Weights of a small GPT-style language model, trained from scratch on English Wikipedia: 318M tokens, 4851 steps.
MLP neurons of a small language model. Each row is named by its layer, matrix (up: input weights) and neuron, and shows model dimensions 64-159. Each number is 128 + 24 x the weight over its row's rms, rounded and kept within 0 to 255.
After each neuron's rows, "fires on" lists the tokens most often at its 100 highest values on Wikipedia text that the model never trained on.

L6.up496 [138 107 105 149 123 122 110 159 126 146 140 121 143 123 121 131 159 129 155 120 114 124 152 141 109 122 106 122 123 123  96 118 139 100 166  99 180 156 114 115 138 110 103 129 133 147 121 133 156 145 128 129 152 157 114 156 119 143 136  83 130 130 123 105 151 137 152 131 154 142 117  85 135 164 193 119 112 104 170 120 101 121  99 167 119 114 125 158 111 106 125 125 137 127 141  80]
fires on: " of", "′", " by", "@", "-", "ial"

L6.up778 [140 150 102 100 151 122 100 128 138 107 138  88 130 139 111 122 130 145 103 119 103 101 160 173 132 103 110 138 125 144 174 129  74 159 136 109 143 200 110 140 181 110 117 120 103 117 133 138 119 167  65 123 129 125 168 114 149 123 138 130 148  81 173 122 134 148 140 120 139 127 103 110  88 110 110 159 146 167 150 103 120 139 142 158 117 153 109 113 123 157 130 143 108 156 125 102]
fires on: "ef", " it", "iment", " also", "-t"

L2.up502 [154 118 134 184  67 125 117 136 108 100 142 122 138  98 151 146 119 127 128 133 120 131 153 147  90 137 135 123 150 153 113 116 112 129 155  98 113  94 120 131 132 100 132 120 142 127  97 124 149 163 145 143  45 103 161 123  84 131 127 120 109 104 116 116  83 149 133  73 114  85 131 152 138 131 149 108 137 121 144 106 150 134 150 121 113 139 157 122 145 121 143 154 102  85 139 122]
fires on: " D", " Music", " et"

L6.up413 [ 91  88 147 132 132 108  67 117 141 131 116 144  75 140 153 152 132 122 137  78 150 127 137 147 108 114 140 122 143 126 135 104 154 139 156 121 149 106 124 115 114 155 121 120 126 162 127 116 169 147 139 161  84  98 162  97 146 100 139 108 118 108 143 114 201 124 149 142 130  97 151 121  92 114 170 147 148 109 113  97 147 146 117 122 106 119  81 146 134 123 121 107 157 133 144 114]
fires on: ",", ":"

L10.up337 [125 115 197 117 101 131 112 148 107 120 140 151 130 142 118 151 149 135 134 128 113 133 127 130 110 134 125 136 110 120 105 130 140 136 140 145 124 127 101 109 120  98 132 112  97 130 121  99 117 119 126 162 117 122 109 167  86 175 173 169 184 142 156 140 174 142  59 137 157  65 134  78  87  99 148 164 172 107 148  86 113 147 135 148 121 117 140 106 138  92 157 156 152 132  92  85]
fires on: ".\n\n", ".", " of", "-"

L5.up716 [128 126 142 133 131 144 132 131 125 112 143  71 101 161 114 129 152 105 173 124  94 141  96 114  86 140 126 108 112 145 141 115 152 129 145 131 130 112 157  93 116  88 139 183 126 105 125 120 184 180 120 117 148 116  91 100 146 179 125 124  92 118 128 124 131 178 148  94 113 114 128 130 132 143  97 102 158 155  87 136 152 131 127 123 153  95 115 124 122 124 100 129 142  79 159 116]
fires on: " t", "/"

L4.up216 [118 103 129 157  94 127 133 107 122  77  85 166  89 126 157 121 123 119 153 130 140 146 133 159 159 141 106 130 120 131 174 127 122 107 127 139 139 141 130 109 158 160 137  91 124 167 163 134 109 119  89  96  75 135 138 144  94 104 143 139 162 120 109 131 114 119 120 147 149  50 135 122 120 128 112 113 118 151 117 107 113 125  83  99 150 125 123 118 170 116 113 109  95 121 147 124]
fires on: " place", " office", " appearance", " history"

L5.up663 [146  81 147 128 122 122 135  57 144 112 131 132  87 105  94 134 132 146 148 122 102 116 123 124 123 105 138 130 123 134 111 136 145 139 137 111 143 144 102 171 113 121  94 125 114 154 152 137 153 105  92 127 135 118 145 111 108  86 156 133  95 163 101 130 137 141 120  89  82 114  93 120 160 129 112 132 115 127 116  93 128 143 153 119  73 119 136 148 155  99  97 106 133 107 135 128]
fires on: "C", "=", " inc"

L8.up834 [116 127 178 112 112 125 143  97 118 100 155 123 102 120 101 129 102 150 141 110 122 125 170 132 158 138 160 173 136 152 146 108 115 186 146  93 114 122  93 158 118 167 108 142 134 134 119 171 143 138 107 135 137 138 140 154 104 134 166  72 113 148 152 148 131 127 139  78 121 147 108 127 157 149 135 141 111 127 110  94 132 127  90  98  83  96 119  83 179 114 110 133 172 159 125  94]
fires on: "ed", "ated", "ens", "C", " known"

L2.up682 [164 111 152  92 134 139 121  80 151 135  71 124  74 148 149 136  96 129 130 149 134 107 150 120 150 112 118 136 103 122 138  96 109 100 125 114 109  83 103 153 108 110 137 100 136 100 118 108 160 148 104 140 102 118 155 138 115 153 153 102 146  82 147 117 117 109 109 149 117  97 118 160 157 164 150 161 110 111 168 152 125 111 143  78 132 107 115 122 164 136  95 166 100 158 134 134]
fires on: " East", " West", " South", "ern", " Northern"

L2.up45 [174 121 150 139 122 161 107 101 102  96 104 168  85 160 127 156 169  95 126 133 136 120 184 112  98 111  90 132 111 115 121 132 137 112 143 107 125  98 132 117 138 120 110 114 101 100  78 129 136 191 143 188 104 131 137 120 111 133 147 109 145 119 123 143 113 174 120  85 133 141 121 163 166 150 110  99 166 137 137  99 122 122 142 122  82 101 127 143 138 127 110 166 103 171 146 133]
fires on: "ath", "ace", " East", "-", "th", "ood"

L5.up515 [ 93 139 125 139 112 116  92 124 146 140  71 112 113 103 164 192 141 129 165 117 119 135 132 156  94 123 122 156 152 127 140 120 154  98 138 139 136 109 133 105 119 114 117 111 153 126 122 120 162 147  99 186 145 104  96  81 112 125 132 115 136 105 150 125 151 122 130 152  90 110 120 165 109 136 135 106  96 142 157 121 129 104  91 163  98 125  84 154 144 115 120 127 173 153 130 112]
fires on: "',", ",", ":", " of", " :"

L5.up773 [142 124 120 119 134 176 145 100 157 104 130 129 156 140 142 123 158 118 134 116 113 103 104 147 143 103 116  82 119 151 167 132 123  97 121 112 115 140 155 129 139 137 150 140 137 182 133 103 136 139  94  91 141 149 126  99  89 124 128  76 127 126 183 124 139 128  99  92 122 142  72 155 133 143 144 105 101 109 142 140 109 139  74  95 105 154 151 121 122  90 130 166 176 105 126 155]
fires on: " "

L5.up746 [107  78 116 134  82 100 132 170 126 114  87 119 150  95 142 120 136 127 164 104 149 137  91 122 123 128 121 112 140 119 167 119 141 130 137 134 130 121 140 105 106  94 141 127 119 105 128  92 152 114 129 138 109 152 135  99 101 110 111  82 161 145 113 125  99 147  86 149 174 135 126 127 105 139 110 172 102 140 123 131 119 104  79 163  94  93 134 124 114 136 110 110 174 147 156  88]
fires on: " in", " as", "197", "193", " of", " to"

L6.up685 [ 97 151  59 123 132 123 124 109 128 113 111 119 145 181 142 121  95 138 154 109 117 132 141 129  89 112 107  60  99 118 115 144 147 145 117 104 156 150 134 155 150 140 123 130 131 157 109 115 187 136 120 122 125 120 100 148 123 125 156 118 127 155 102 103 152 138 124  93  90 106 110 133 156 114 139  85 160 150 124  56  98 144 132 131 119 148 118 131 112 131  90 152 111 128 136 146]
fires on: ".", " H", "H", " He", " he"

L8.up262 [115 132 142 164 158 123 109  99 127 138  80  81 143 162 116 139  89 160 157  77 157 163 143 131 122 104 110  99 139 153 117 136 131 109 109 166 136 153 127 149 145 106 127 118 112 129 137  55 137 100 107 143 138 133 142 103 107 107  98 138 148 127 111  92 140 142  98  99 144 141 103 139 127 109 133 171 143 143 143 119 116 157 113 156  91 116 149 140 113 129 120 139 149 159 107 123]
fires on: " sp", " Sp", " Sc", "sp", "c"

L2.up11 [174 133 115 108 137 140  89 110 129 169 107 170  74 105 122 186 125 109 115 116 144 105 140  80 132 107 124  99 161 109 153 136 142 124 125 103 144 134 135 140 110 132 127 113  84 167 129  98 121 120 131 158 119 145 171 156 128 156 124  91 129  90 103 115 162 176 131 118 115 104 102 151 127 139  82 117 148 131 174 128 135 127 129  65 104 116  90  97 153 146  61 129  97 143 109 166]
fires on: "ood", " small", " West", " East", " large", " black"

L6.up886 [107 104 126 140 162 126 109 118 130 163 125  99 146 145  95 160 134 135  99 159 104 159 121 113 156 110 155 142 142 165 144 126 101 151 140 130 124 177 131 140 121 143 127 145 136 143 130 146 126 121 130 126 114  98 140 153 130 115 120  77 154 109 155 107 158 133 106 123 147 107 138 113 134 179 168 110 123 140 103  54 130 122 103 121 182  99 141  83 150  90  86 134 107 164 113 115]
fires on: ";", " W", " –", " In", ":"

L10.up415 [ 93 138 143 149 168 110 121  97 160 119  81 108 106 119 125  87 116 132 124 113 172 159 143 116 123  89 108 137 137  96 132 122 153 121 129  68 148  80 123 149 136 140 117 143 112 132 130 151 121 126  81 125 156  96 111 129  98 137 159 114 137 137 117 103 152 180 139 113 119 133 126 190 122 124 190 151  98 158 127 131 161 107 131 153  66 125 142 125 122 135 114 120 139 166  93 139]
fires on: " un", "1", "le", "ens", "in", "ag"

L5.up902 [115 110 119 110 102  96  99 151 147 122 113 133 170 122 147 154 148 142 169  98  86  85 130 132 100 112 109 143 161 129  90 113 110 144 160 151 126 147 124  88  95 111 109 141 108 118 133 137 146 195 112 136 131 128  95 140 113 154 145 134 109 114 162 121 137 116 136 104 131 112 106 128  94 154 158 148 132 135 175 110 133 143 128 138 136 146 107 136 141  95 113 154 146 129 110  75]
fires on: " of", " by", " for", " as", ":"

L5.up765 [165 132 137 111 111 140 117 116 154 126 157 123 135 145  70 113 167 140 117 135 133 150 103 129  83  83  89 102 115 130 163 108 160 132 114 128 175 108 114 145 130 173  92 138 143 165  88 125 136 120 121  91 140 122 105 128  80 141 148 110 128  80 193 141 150 136 124  97 125 113 100  79 139 107 170 130 123 140 144 122 158 116 127  95 135 154 142  91 102 108 136 171 175 131 130 119]
fires on: " ", " New", " San", ".", " United"

L6.up64 [150  61 149  96 124 166 120  95 105  71 162  95 109 147 128 140 134 157 136 143  89 131  87 131 116 122 101 118 111 181 146 130 100 161 116 138 132 166  68 157 117 118 109 145 138 139 143 119 171 141  57 111  98 122 170 184  96 123 123 150 159 119 157 123 173 104  90 127 121  83 106 132 126 143 164 148 131 105 122  91 160 109 117 131 145 132 120 121 103 102  94 133 106 129 133 117]
fires on: ":", ";", " (", ")", " having", " "

L2.up40 [ 84 148 143 121 157 122  93 135 124 136 122 152 137 137 114 131 137 151 144 105  71  56 168 145 101 101  97 117 123 121 107 127 129 151 185  84 132 138  94  92 150 166 116 156 114 135 118 119 152 174 119 161 131 106 107 118 106 123 123  93 120 111 148 133 122 107  80 120 103 111  98 122  99 142 156 154 151 140 147 117 153 108 101 109 160 152 116 121 135 111 129 139 121 125 108 114]
fires on: " of", " for", " con", " requ", " inv", " do"

L6.up179 [146 106 115  96 100 156 100 133 178  93  99  90 122 139 124 180 133 109 150 132 105 119 113 139 108 124 135  94 165 121 121 121 121 163 110 134 101 122 114 163 105 157 134 128 165 110  85 107 139 116 109 143  94  84  96 134 137 105 105 132 134 105 128 129 145 137  81 155 122 109 138 146 114 150 124 103 150 148 112  69 101  95 126 138  94 133 124 129 131  85  87 127 137 139 142 124]
fires on: ";", ",", " (", "),", " "

L6.up292 [134 135 167 125 122 143  84 109 158 134 101 119 141 120 104 141  97 156 127  68 100 133 125 179 109 144 128 142 141 125 118  80 118 146 143 155 131 111 106 132 108  87 133 119  86 157 134 145 177 164  75 134  90 119 141 146 155 138 102  89 141  88 139 136 165 131 126 154 143 104 133 152  76 157 153 161 124 125 156 107 154 150 140 129 119 127  87 111 109  94  89 125 130 171 119 133]
fires on: ",", " (", " Pr", "),", ")"

L4.up696 [160 129 172 127 107 111 105  58 115 140 120  93  86 120  71 192 104 163 138  88 142 100 110 133 108 126  98 145 134 125 133 127 141 115 133 117 154 156 112 164  89 126 144 153 109 156 111 129 165 150  76  95 108 114 120 119 113 171 133 135 142  91 150 114 129 126 133 135 110  95 112 134 136 128  98 127 120  84 144 135 106 101 157 146  99 136  81 124 116 141 118 153 109 153 138 130]
fires on: ".", " black", " (", " man", " ", " red"

L10.up307 [148 146 170  71 101 123 153 102  85  97 143 150 140 140  85 116 111 183 191  87  62 170 107 136 116 141 137 115 152 122 174 142 123 139 137 113 166 134 132 109 129 147 133 148 105 108 114  78  96 162 137 127 128  92 119 115 143 140 118 113 164 115 127 136 149 137 121 152 144 110 152 142 121 195 115 127 138  77 154 109 127 144 138 150 131 119  99 134 116 123 142 132 156 154 143  90]
fires on: ".\n\n", ").\n\n", " said"

L2.up75 [117 109 109 147 134 149 123 121 129 108 129 146 156 112 146 145 147 126 156 146  99 159 128 191 169 142 129 133 111  99 132 104 129 117 141 119 165 146  99 146 158 113 128 191 137 124 152  85 169 136  77 111  84 111 161 122  76 151  88 143 136 106 108  65 125  87  80 110 146 111 125 119 114 120 142 104 160 137 147 121  95 164 128 120 120 145 117 145 114  89 121 151 155 128 106 113]
fires on: " comm", " Ro", " Team", " Comm", " Mo", " Grand"

L4.up71 [ 95 117 155 116 129 136 159 132 118  88 168  76 113  96 106 110 165 126 153 140 128 166 141 151  77 125  97 161  99 129 142 145 125  94 109 132 157 129  73 127 183 160 126 151 145 107 100 112 148 110 112  72 101  99 121 104 103 100 145 155 135  81 111 146 119 129  97  95 146 127 117 164 152 136 140 149 156 156  84 101  83 117 161 142  93 105 118 137 145 116 142 182 121 131 134 119]
fires on: " so", " Ro", "so", " Co", " To", " So"

L4.up600 [ 98 137 153 134 117 100 122 111 118 136 165 125 109 141 128 125  98 123 129  94 137 141 184 116 163 143 129 104 134 138 130  82 120 159 129 141 114 118 138  85 170 135 119 129 126 135 108  88 159 174 102 139  88 110 129 128 119 114 162 129 110 132 121  97 124 139 122 135 125 105 141 155 140 129 186 187 160 119 159 133  97  92 138 159 128 163 114  96 115 123  91 130 120 160 141 141]
fires on: "″N", "ated", "ok", ":", " popular", " Original"

L6.up988 [126 109 130  76 135 132  82 121 121 122 147 134 115 135 103 130 140 136 130  78 113 100  95 121 102 119 148 106 194  99 112 112  96 109 132 163  91 100 149 169 116 151 136 137 122 170  75 121 148 135 142 141 150  73 103 155 138 130 146 137 132 117 167 114 109 187 149 135  96 124  72 119 144 161  98 142 111 104 147 115 133 130 145 122 137 117  96 122 158 133  89 148 104 144 154 106]
fires on: "und", "0", "ld", "3", "4", "7"

L4.up546 [ 93 102 180 126 115 100 137  75 129 131 145  91 137 135 136 136 135 136 146  98 137  84 123 101 144 128 120 148  94 107 171 128 151 142 122 133 142 128  74 147 144 130 104 115 102 127 116 143 138 120 106  67 123 139 156  95 114 104  89 134 148 134 146 123 142 137 140 138 151 127 105 155 146 142 136 146 109 135 148  89 118 166 112 100  78 115  98 122 131 136 103 128 108 137 160 143]
fires on: "es", "ages", "ures", "s", "als"

L2.up338 [110 107 171 124 131 145 129 118 180 119 136 119 117 135 106 121  86 130 150 101 108  66 116 109 121 104 115 155 108  72 121 136 147 157 144 114 141 123 137 106  87 135  84 126  98  93 149 134 170 135 100 136 148 122 140 135  98 113 135 104 142 127 112 152 139 101 122 116 178 121 122 166 130 135 138 135 127 146 147 137 138 134 111 171 124 115 149 105 113 110 140 115 103 115 146 108]
fires on: "ate", "ated", "ation", "ide", " sub", "ity"

L2.up281 [159 136 155 143  88 155  62 145 126 118  83 153 118 139 109 146 133 162 139  96 142 139 123 134 163 120 124 118 101 102 140  96  88  82 155 127 158 121 131 148 108 162 110 117 153 126 112  65 118 130  91 148 115 120 115 155  40 136 167 120 153 107 140 124 149 110 107 133 127  88 120 108  99 148 159 169 107 127 136 123 148 118 106  86 146 174  73 105 115 106 170 123 145 102 122 115]
fires on: " con", "erv", " comp", " Sec", " form", " Air"

L2.up198 [114 158 147 135 125 163 118 143 158 147 165 158 113  94 176 120 148  96 139 127  82 107 139 161 123  92 115 118 104 133 158 126  92 121 134 139 145  93  81 100 187 173 126 165 142 141 109 135 148 109  95 147 107 112 133 132 140 106 113 157 131  96  78 126 112 130 129 130 151 128  98 108 143 145 142 136 134 150 170 123 133  69 108 136 145 106  84 157 166  78 152 137 128  93 131 125]
fires on: " do", "au", " Award", " few", "ze"

L2.up870 [140 146 176 141 106  96 148 134  92  78  93 128  53 117  74 108 187 129 126 143 113 144 130 160 117 147  94 168 119 168 141 108 129  90 129 155 143 116 136 108  99 124  91 115  97 126 104 125 113 155 103 126 145 142  97 100 134 118 109 162  91 106 123 133 119 183 146 143 108 115  99 175 111 190  84 109 116 168 137  83 123 143 120 150 113 109 145 126 167 115 136 145 119 156 171 117]
fires on: " club", " relationship", " period", " way", " term", " friend"

L6.up651 [134 136 134  85 142 143  88 142  60 122 142 124 102 140 133 151 136 161 109 128 120 106  85 123  93  99 109 128 193 124 129 120 117 147 128 151 177 110 147 141 130 146 115 103 151 157 146 107 138  99 127 117 101  87 123 148 100 133 143 110 173  79 112 121 115 131 123 135  99 132 116 136 102 100 152 150 131  90 167 125 111 118 134  83 122 123 111 153 141  90 115 150 148 134 127 112]
fires on: "ric", "9", "7", "0", " This"

L8.up35 [109 109 124 110 120 144 102 120 160 122 127 119 151 132 129 144 102 147  97 132  73 135 113 128  82 116 117  96 104 162 147 101 154 180  89 138 142 136 103 128 155 109 110 181 161  94 145 100 118 120 121 136 113 146 117 114 124 156 113 148 133  92 156 143 133 146 108  98 162 145 110  93 133 120 160 144 118  95 140 106 144  94 124 177 154 119 165 131 142 109 149 147 121 125 165 119]
fires on: " was", "o", " she", "os", " is"

L5.up489 [118  99 112 154 104 142  85 114 129 131 146 122 136 137 124 158 148 136 131 135  92 105 119 171 120 100 117 173 160 145 146 104 100 150 131 153 154 122 119  93 125 122 124 129 115 140 112 121 136 163 155 140  81 125  99 101 103  73 134 125 115 110 118 115 167 136 116 113 126 142 123 110 117 164 143 115 139  90 140 103 120 147  99 152 115 153 126 155 125  82 150 114 152 117 181  84]
fires on: " by", " as", "-"

L6.up214 [150 113 103 143 137 120 105 161 101  98 108 112  90 133 120 136 158 142 158 116 123 104 115 130  66 155 131 108 148 144 150 149 127 128 125 115 135  99 151 104 152 146 111 147 134 111  96 121 129 121 127 121 132  98  98 137 116 136 106  86 127 141  99 145 112 158 159  88  93 100  72 144 131 125 122 125 120 160 149 144 143 156 105 140 125 123  84 158 100 122 100 147 143 148 152 133]
fires on: " t", " th", " World", " inter", " air"

L4.up1001 [106 117 108 133 117  74  92 142 130 163 141 108 127 108  99 136 133 123 130  93 106 151 105 132 122 121 147 147 154 135 163 131 162 162 166 102 126  82 141 129 116 111 145 140 124 137 154 142 148 116 101 160 144 138 139 107 136 133 160  79 140 120 113 115 123 165 101 120 129 138 133 178 128 133 118 125 100 135 116 127 136 144 112 156 103  85 105 161 128 159 136 126 148 131 142 138]
fires on: " in", " to", ",", " of"

L6.up506 [147 116  78 139 128 129 117 112 115 116 142  80 147 167 110 191  84 109 170 133 108 108 134 133 153  89 110 102 145 138 143 108 117 158 126 144 111 131  73 163 170 131 137 133 146 120 114 122  95 116 118 124  90 121  88  99 120  88 133 108 161 142 169 109 188 123  98 150 132  94 124 152 126 125 161 102 115 172 130 118  86 134 120 141  92 103 119 115 145  92 112 167 104 148 135  98]
fires on: ",", "),"

L4.up987 [121 122 107  77 120 120 153 134  78  99 126  92 129  97 135 154 131 133 131 178  93 157 124 125 107 142  96 116 159 181 112 102 143 116 122 140  98 130 125 121 157 117  87 181 141 103  96 117 172 139 103 144 143 140 108 138 119 101 154 138 115 135 108 144 110 153  99 136 143 153 100 127 162 168 140 108 108 107 162  85 129 109 106 152 154 162 115 150 107 115 150 131  97 153 156 114]
fires on: "ents", "azine", "icles", "ject", " fund"

L8.up590 [147 130 141 132 134 141 112 129 133 112 111 107 132 117  92 149 118 147 109 112 144 141 130  78 163 104  93  99 158 156 126 151  99 119 136 175 141 126 110 131 138 106 118 134 110 141 119  82 143 115 143 184 113  98  93  73  96 107 138 103 119 120 130  84 153 171 129 134 164 120 101 131 143 121 147 168 114 126 136 134 188 135 118 133 120 141 142 128 131 121 126 146 133  99 118  99]
fires on: "p", "c", "sp", "t", " sp", "ab"

L2.up597 [ 99 130 132 126 129 117 141 109  83 120 130 119 115 133 124 138 172 143 124 110  47 121 169 173  98 137 103 116 101 146 142 160  98 110 156 115 124 145  97 132 146 135 131 121 121 158 120 123 114 187 141 141 129  88 105 132 151  99 110 136 109  90 117  99 169 117  94 125 106  97 115 144 141 137 107 123 139 124 130 126 100 112 107 140 108  92 145 158 148 132 145 196 128 120 150 118]
fires on: " so", " Ro", " To", " Wh", "wh", " lo"

L6.up718 [124 114 138 105 106  94 111 172 119 128  93 104 164 135 135 164 124 122 146 129 104  75 145 137 164 115 127 135 140 188  94  87  93 140 114 133  84 114 136 160 125 110 138 142 113 110  90 133 120 166 123 125 136 124 145 110 157  92  76 134 157 106 127 129 159 127  90 148 142 136 125 180 142 141 148 138  94 162 168  82  88 156 121 172 116 126 109  99 194 100 126 138 157 163 165  84]
fires on: " as", "),", ",", "',"

L4.up63 [116 130 146 122 148 142 101 100  97 124 153 106 142 147 159 139 137  83 146 133 126 157 141  91 114  90 117 150 114 125 101 134 137 137 148 151 114 130 132 137 143 115 105 152 163 146 127 118 158 131  83 112 109 117 113 101 120 101 142 136 147 107 125 108 132 139 111 125 108  84  79 125 105 120 136  88 127 140 118  99 135 139 131 154 109 102  98 154 128 152 114 112 162 162 150 133]
fires on: "inc", " inc", " Company", " enc", "ts", "&"

L6.up871 [132  89 132 126 115  95  88  95 107 118 107 132  89 120 113 171 131 111 127 113 149 164 120 113 125 125 141 123 178 119 145 128 142 139 127 118 164  86 118 144 130 141 121 102 148 159 120 143 157 151  99 129 148 125 121 115 111  91 129 107  89 118 175 105 195 109 131 123 148 153 130 123 144 126 144 113 119 133 111 155 129 106 128 138  80 106 116 140 149 127 135 126 136 142 158  85]
fires on: ",", "0", "2", "5"

L5.up268 [140 117 154 111 132 122 127 105 141 104 112 151 153 150 127 148 151 122 150 125 129  58 116 126 134  93 141 114 110 165  98 135 139 116 132 102 108 118  89 162 145 134 125 174 122 117 142 105 126 150 106 120  94 140 159 154 151  81 103 129 186 110 102 138 144 136 153 103 104  97 152 170 125 133 127 128 110 198 132 103 134 175 157 135 128 161 119 104 183 117 104 166 122 120  96 117]
fires on: ",", "8", ".", " of", " un"

L5.up798 [111 124 124  98 110 136 152 124 100 101 115 108 118 138 132 159 149 158 112 161 122 118 119 130 102  64  88 110 130 155 117 140 147 167 130  85 173 156 148 107 125 122 136 139  99 150 119  93 168 134 125 127 108 110  97 111 109 157 153 102 139 150 175 100 149 148 120 108 125  89 114 125  82 105 124 110 176 174  94 125 104 147 100 160 154 159 119  99 102  96 122 154 122 148 151 150]
fires on: ".", " he", " en", " she"

L10.up595 [110 137 113 150 136 135 109  90 140 136  70  85 140 131 160 118 156  87 144 129 110 145 149  93  94 100  79 108 117 123 146 120 114 145 183 107 101 121 101 131 145 140 119 152 163 142 116 106 137 123 113 121 146 114 138  98 128 122 114  84 166  89 136  97 170 186  83 136 158 153 150 119 107 120 136 122 136 150 137 141 112 146 138  79 124 103 121 124  85 116 114 111 102 104  94 109]
fires on: "in", "g", "ag", "che", "he", "y"

L6.up205 [128  61 141 152  82 109 121 179 109 134  88  71 106 136 107 184 105 124 141 165  93 106 122 112 122 111 122 110 196 126 136 123 126 147 110 160 119 152 133 163 157 137  88 147 119 102 105 154 127 128  92 128 141 117 110 149 126  58 125 127 180 131 134 124 144 127 127 125 137 102 106 154 132 113 137 108 115 171 129  86 139 145  99 123 104 137 129 133 171  77 112 122 136 165 117 115]
fires on: ",", " and", ";", "),", " as", ");"

L2.up170 [121 139 155 144 133 111 144 154  99 117 101 138 101  81  86  96 150 153 149 123 113  99 146 143 110 162 130 156 152 156 148 124 119 146 119  74 117 117 120 134 168 159  89 119  84 128 129 118 110 168  92 153 144 140 143 136 127 123 175 160  91 116 111 121 117 135  98 120 126  86 121 162 160 138  95 135 115 168 134  93 150 115 103 120 153 146 111 140 156  93 154 149 115 135 159 121]
fires on: "ism", " relationship", " period", " style", " song"

L4.up401 [136 117 170 120 105 140 117  93 163 171  81 127  98 120 145 171 107 130 136 100 124  75 162 126 137  87 143 139 116 148 126 120 130 154 150 118  98 113 123 125 165 116 138 110 107 158 150 153 151 165  80  94 130 118 151 131 112 131 116 131 141 101 135 113 158 117 120 113 107 115 129 191 161 113 109 120  95 150 125 132 108 141 159 122 105 160 113 125 143 106 100 136 122 171 133 154]
fires on: "ia", ".", "a"

L5.up41 [118  96 119 146 130 125 146 124 132 167 117 111  86 133 121 148  78 158 143 147 143 126 129 105 143  78  87  86 103 143 115 116 146 136 180 159 129 148  99 185 134 146 138 126 118 157 112 131 140 168  85  83 109 105 108 151 134 135 155 154 155 145 128 127 141 167 113  81  92  93 127 170 120 132  82 165 141 124 103 129 119 115 143 167 133 168 131 107  87 127  87 139 122 164 139 140]
fires on: ".", " |", "ob", " (", "–"

L10.up983 [155  92 177 146  89 163 140  98 126  69 108 128 107 139 144 144 115 152 107  91 125 131 114 138  89 142 125 129 108 150 176 164  68 165 162 135 143 170 118 145 153 149 141 133 135  97  95 136 133 185 148 139 115 120 150  74 151  98 161 133 120 131 151 129 145 116 124 138 150 124 129 169 133 166 141 110 150 143 141 176 147 122 125 173 157 142 129 105  98 124 125 131 146 127  95 111]
fires on: " \"", " as", " un", " As", " said", " cons"

L2.up988 [139 158 138 130 110 139 156 148 139 102 136 139 102  85 142 172 129 111 176 115 136 101 148 137 137 137 111 123 117 130 165 124  95 128 149 118  85  98 140  89 157  93 142 177 140 107 116 119 144 134  74 141  76 125 158 117 101 160 122 123 132 118 116 108 101 142 148 106 141 104 143 133 100 159  98 147  95 104 137  92 124 124 146 109 123 117 110  84 146 107 119 145 109  99 166  97]
fires on: " D", " League", " Division", " Association", " Festival"

L10.up481 [115 114 146 103 107  93 122 110  94  99 156 146 144 142 105 128 156 132 117 111 102 164 149 125 121 119 126  93 154 141 145  90 160 160 160  92 163 128 135 135 165 116 120 136  97 159  90  69 120 135 157 117 129 127 100 145 138 135 176 122 167 127 109 142 140 145  65 160 127 121 144 105 147 147 162 101 159 112 147  84 157 156 111 116 106 113 127 129 163  79 140 148 112 131 122 106]
fires on: ".\n\n", "|", ").\n\n"

L4.up1021 [164 124  88 139 103 123 111 143 133 127 111 132 103 148  99 100 118  99 131 108 114 115 125  93 125 134 124 153 179 103 135 120 137 130 111 120 131 121 143 110 118 114 112 124 125 116 117 112 143 148 103 168 149 145 122 187  82 123 119 120 160  94  92 134 101 186 146 140 179 137 105 146 164 135 112 122  95 127 180 153 139 120 100  99 111 142  74 135 174 104 132 138 157  88 138 121]
fires on: " by", " for", " back", " suc", " join", " right"